Weights of a small transformer language model: 9084 steps.
MLP neurons of a small language model. Each row is named by its layer, matrix (gate and up: input weights) and neuron, and shows model dimensions 144-239. Each number is 50 + 12 x the weight over its row's rms, rounded and kept within 0 to 99. A neuron's up and down rows have the sign that makes its largest values positive.
After each neuron's rows, "fires after" lists the tokens most often just before its 100 highest values on Wikipedia text that the model never trained on.

L2.gate1876:47 50 51 59 49 51 17 45 81 54 45 43 42 63 41 42 51 36 56 66 55 40 52 26 45 39 64 61 31 56 57 39 60 46 38 46 42 30 45 42 19 52 43 52 35 54 44 21 18 70 37 45 32 74 45 38 38 68 39 49 51 52 35 51 43 74 61 45 51 54 52 33 57 51 48 54 54 59 46 58 57 52 38 53 35 57 38 39 60 46 35 71 60 38 40 39
L2.up1876:13 69 54 10 58 38 39 44 46 52 63 59 54 38 38 53 55 54 45 50 80 27 63 44 32 50 45 34 67 55 60 47 53 58 49 50 51 60 57 46 46 68 62 72 62 58 43 37 60 14 39 40 62 56 56 71 44 71 53 34 45 50 67 33 39 51 41 65 62 65 40 53 54 36 46 40 51 60 51 33 65 58 50 57 46 53 51 52 53 42 51 44 36 57 62 52
fires after: "0", "1", "2", "3", " | "

L2.gate729:40 61 69 31 34 51 48 33 50 51 66 44 46 53 63 41 75 53 63 42 46 48 47 49 38 36 23 55 29 67 68 66 50 53 31 66 55 56 46 79 41 51 53 68 57 35 65 46 38 49 39 60 40 57 52 39 53 36 67 38 51 67 43 53 54 57 49 44 70 59 60 53 38 60 58 51 31 40 50 49 33 67 41 58 69 52 59 41 53 51 62 59 54 54 54 41
L2.up729:44 44 70 55 55 48 50 45 54 63 47 35 61 40 59 57 56 47 26 37 65 62 54 35 46 46 45 65 70 38 51 38 52 68 63 52 42 23 29 44 17 45 55 50 52 64 26 39 30 41 30 65 39 53 69 56 60 52 57 47 56 41 51 47 42 54 59 23 39 43 28 56 47 60 60 50 68 63 61 62 35 46 17 68 53 43 37 37 47 80 62 60 45 46 33 50
fires after: "2", "1", "3", "4", "5"

L2.gate1970:48 49 61 46 59 25 56 40 45 49 41 38 45 45 39 52 52 67 56 30 50 47 44 59 45 27 33 55 59 60 48 43 51 45 60 47 29 39 76 58 63 51 36 66 36 33 44 51 57 35 68 40 61 66 39 41 39 43 67 74 42 45 63 27 33 61 59 69 48 44 42 74 46 43 36 56 49 46 75 38 34 41 57 42 45 59 43 45 50 73 31 38 57 50 63 23
L2.up1970:37 63 39 32 43 52 52 31 71 52 50 57 49 61 57 54 44 48 42 57 44 68 44 48 64 63 53 46 26 54 53 50 51 55 56 53 42 52 60 41 42 35 56 66 47 43 40 37 49 60 62 46 37 41 59 44 58 37 54 70 70 54 46 35 57 47 53 54 32 61 75 73 50 44 51 52 44 63 53 85 50 63 64 40 61 49 64 41 36 60 53 45 32 48 37 30
fires after: " | ", ".", ",", "7", "0"

L2.gate1940:68 54 53 50 43 38 59 62 36 49 37 51 53 27 43 61 59 53 67 55 51 38 52 51 46 45 43 35 50 69 47 55 47 40 52 42 32 67 41 51 46 60 54 47 60 58 51 48 63 64 50 66 42 52 58 43 70 42 42 34 55 43 52 49 44 54 39 39 47 82 56 39 27 56 27 44 73 43 46 32 62 56 38 49 57 67 65 58 56 62 91 30 36 50 61 46
L2.up1940:61 47 43 58 44 55 28 67 48 65 55 38 42 49 66 38 33 60 65 35 49 58 72 74 60 46 56 37 37 50 26 60 39 31 35 35 71 70 42 59 50 60 31 56 47 63 49 57 80 54 62 46 54 44 55 52 52 48 48 61 50 50 54 36 59 44 42 45 47 17 55 43 43 36 53 41 66 65 39 25 51 41 47 47 42 56 36 48 26 70 47 32 34 35 70 59
fires after: "\n\n", "\n"

L2.gate2418:38 51 55 41 54 50 47 78 57 63 69 66 59 50 44 43 48 57 51 59 46 44 20 41 69 36 68 40 42 57 36 67 66 55 27 52 40 57 45 61 44 41 39 47 40 53 63 54 73 50 52 48 54 42 70 58 49 40 58 53 48 53 54 60 70 49 49 37 41 50 55 54 28 50 37 43 52 40 42 57 58 34 48 42 58 43 33 55 43 36 41 44 49 40 45 52
L2.up2418:56 39 43 34 42 52 59 88 60 44 57 71 62 37 49 61 26 54 44 46 49 64 31 35 40 42 25 54 59 48 56 63 73 70 69 64 51 64 32 52 30 57 56 61 44 60 62 76 33 50 58 49 62 38 39 61 52 38 60 37 34 39 38 41 52 64 56 50 55 62 69 36 76 39 62 66 47 35 60 65 54 58 50 55 44 49 34 52 51 27 49 72 42 30 32 51
fires after: "2", " =", "um", " Cr"

L2.gate1453:38 50 47 45 52 68 60 59 25 72 34 47 67 60 49 46 40 49 52 45 47 55 52 64 51 59 65 43 60 71 67 52 36 47 77 57 52 44 53 60 53 55 64 42 37 69 46 41 37 45 44 51 73 56 36 50 47 39 62 54 24 40 37 54 55 70 43 45 75 55 36 44 39 49 37 72 70 35 52 42 44 54 52 47 47 74 51 55 63 73 28 63 36 46 53 56
L2.up1453:53 31 31 63 36 55 51 42 35 49 46 36 66 53 45 52 35 52 44 43 44 69 36 67 54 47 37 48 43 50 56 59 40 46 40 54 44 34 42 70 28 46 62 43 42 42 55 43 61 34 54 58 72 51 45 52 55 40 49 54 44 48 43 63 38 72 34 37 46 52 48 48 36 60 52 65 48 56 49 66 48 60 45 28 54 48 75 81 52 50 54 49 37 68 47 40
fires after: " | ", ".", " ", " were "

L2.gate527:33 61 51 57 30 61 35 33 67 44 70 50 41 55 33 49 46 49 51 79 38 62 32 49 52 58 25 45 55 49 54 53 73 60 68 60 55 43 34 45 44 21 51 67 36 62 36 33 45 54 53 46 58 37 39 57 45 52 48 41 38 54 43 31 50 38 53 43 42 73 44 52 60 53 64 61 47 41 44 59 40 35 57 39 50 35 50 55 50 28 47 69 38 52 40 47
L2.up527:69 53 57 40 49 61 49 51 54 28 47 44 54 54 41 50 47 41 36 50 45 49 61 43 55 61 25 67 18 42 57 43 50 42 40 47 41 33 41 39 51 35 15 64 54 31 56 60 59 57 58 72 53 57 35 55 68 35 70 46 66 39 37 57 60 40 47 38 45 55 66 75 50 44 66 56 54 33 44 43 32 65 61 60 45 71 55 55 61 63 51 44 37 55 47 46
fires after: "1", "2", " four"

L2.gate1592:41 31 41 57 12 53 59 67 58 60 58 65 65 46 63 48 59 61 49 33 56 51 57 70 57 20 48 43 24 77 56 42 59 36 51 49 40 31 52 51 45 75 52 53 51 41 51 39 61 47 62 48 40 83 66 47 40 35 51 43 51 30 42 48 63 57 57 66 16 69 59 53 52 54 59 58 41 38 59 45 50 48 39 36 56 65 55 64 42 77 48 56 62 52 53 29
L2.up1592:35 48 39 46 52 63 62 51 63 49 45 29 62 54 66 33 53 63 25 34 51 59 21 28 34 36 54 66 59 60 40 48 30 40 69 31 45 28 54 63 64 44 54 62 50 60 43 56 53 47 58 52 54 48 62 45 56 52 51 55 41 47 52 48 49 52 47 63 38 52 43 59 53 50 62 49 52 41 72 53 45 45 62 45 74 47 52 43 46 38 47 42 37 38 68 31
fires after: " | ", ".", " (", ") | ", "q mi"

L2.gate271:41 48 45 67 34 48 48 56 38 58 42 37 56 38 39 54 49 73 49 55 63 42 42 46 34 60 56 40 44 75 44 63 46 48 45 51 47 55 57 63 68 49 33 61 73 70 52 42 66 33 56 39 60 69 70 40 56 54 43 55 40 31 53 46 55 69 43 54 38 50 31 61 53 31 44 57 52 52 52 34 32 47 51 26 39 51 46 60 61 69 36 64 48 63 56 31
L2.up271:36 80 69 41 32 55 40 73 35 43 54 45 43 63 55 69 42 83 58 43 63 41 46 49 54 44 34 45 42 44 48 45 45 58 41 38 49 43 58 46 64 58 52 47 47 38 29 56 53 46 40 60 72 62 46 32 51 16 69 64 53 42 68 61 56 41 53 45 26 53 53 61 44 46 75 57 50 47 46 37 54 58 39 47 54 33 62 33 40 52 55 54 40 67 68 38
fires after: " | ", "% | ", ".", "–", ") | "

L2.gate1517:20 57 27 59 25 54 45 43 46 52 29 46 58 39 49 74 53 47 45 44 61 18 47 40 44 74 37 59 41 73 53 67 51 31 52 50 49 55 55 49 48 61 58 48 67 66 65 55 67 41 55 33 56 82 65 36 44 57 70 54 42 54 49 28 44 72 44 36 35 30 61 69 46 34 65 70 52 50 41 42 51 46 58 65 65 47 54 35 59 66 36 77 49 64 57 36
L2.up1517:31 56 53 42 57 42 50 48 52 59 42 36 57 56 54 49 36 76 80 44 67 64 52 47 55 44 57 81 37 45 42 64 50 59 60 46 46 59 44 42 25 57 50 41 59 33 43 69 52 42 35 62 44 46 47 49 65 49 29 58 36 52 50 44 46 47 45 42 58 55 34 45 40 51 44 59 51 42 43 46 58 51 41 35 29 42 60 33 44 41 56 55 41 53 44 51
fires after: ".", " | ", ") | ", "% | ", " to "

L2.gate1152:43 30 48 51 44 37 49 48 31 68 72 59 54 62 54 41 46 54 58 52 57 44 49 51 77 53 40 38 32 62 52 25 36 47 36 63 44 41 74 43 41 51 65 52 32 47 48 55 56 47 81 19 58 73 81 45 38 53 49 76 43 45 31 41 68 63 39 49 53 57 46 48 55 63 68 68 37 51 75 46 59 68 55 56 30 52 56 54 53 57 45 39 42 61 32 64
L2.up1152:56 21 77 76 54 31 34 61 40 47 46 57 44 48 61 43 61 34 32 45 52 40 69 43 62 62 51 47 28 53 27 51 41 35 54 52 49 37 50 61 48 48 38 62 33 48 61 57 40 57 53 39 36 57 52 34 36 48 44 58 50 64 58 49 75 48 44 42 40 57 52 56 29 56 40 34 45 41 64 57 48 48 30 30 62 55 62 64 46 57 35 58 40 73 51 60
fires after: "–", " | ", "; "

L2.gate896:39 55 50 51 51 43 45 26 65 36 33 60 53 45 48 28 48 41 43 48 64 53 35 42 54 62 64 45 46 57 61 74 53 55 59 53 73 53 51 69 68 42 48 32 57 54 55 37 59 53 75 30 53 70 58 61 51 51 62 53 49 37 54 52 56 58 62 52 44 70 38 68 44 46 49 32 64 42 68 58 41 32 43 48 46 49 32 30 53 41 44 62 49 52 47 41
L2.up896:59 57 55 55 39 60 55 51 60 36 25 67 48 54 58 41 58 55 46 51 54 44 60 60 51 52 45 71 55 54 50 69 57 43 52 44 72 63 67 50 73 66 42 30 52 38 51 52 72 46 45 42 53 40 56 48 56 45 63 63 39 44 61 48 60 65 45 36 43 34 56 34 36 70 41 38 38 38 61 29 48 46 40 52 52 43 47 47 41 31 20 41 24 47 66 61
fires after: "\n\n", "."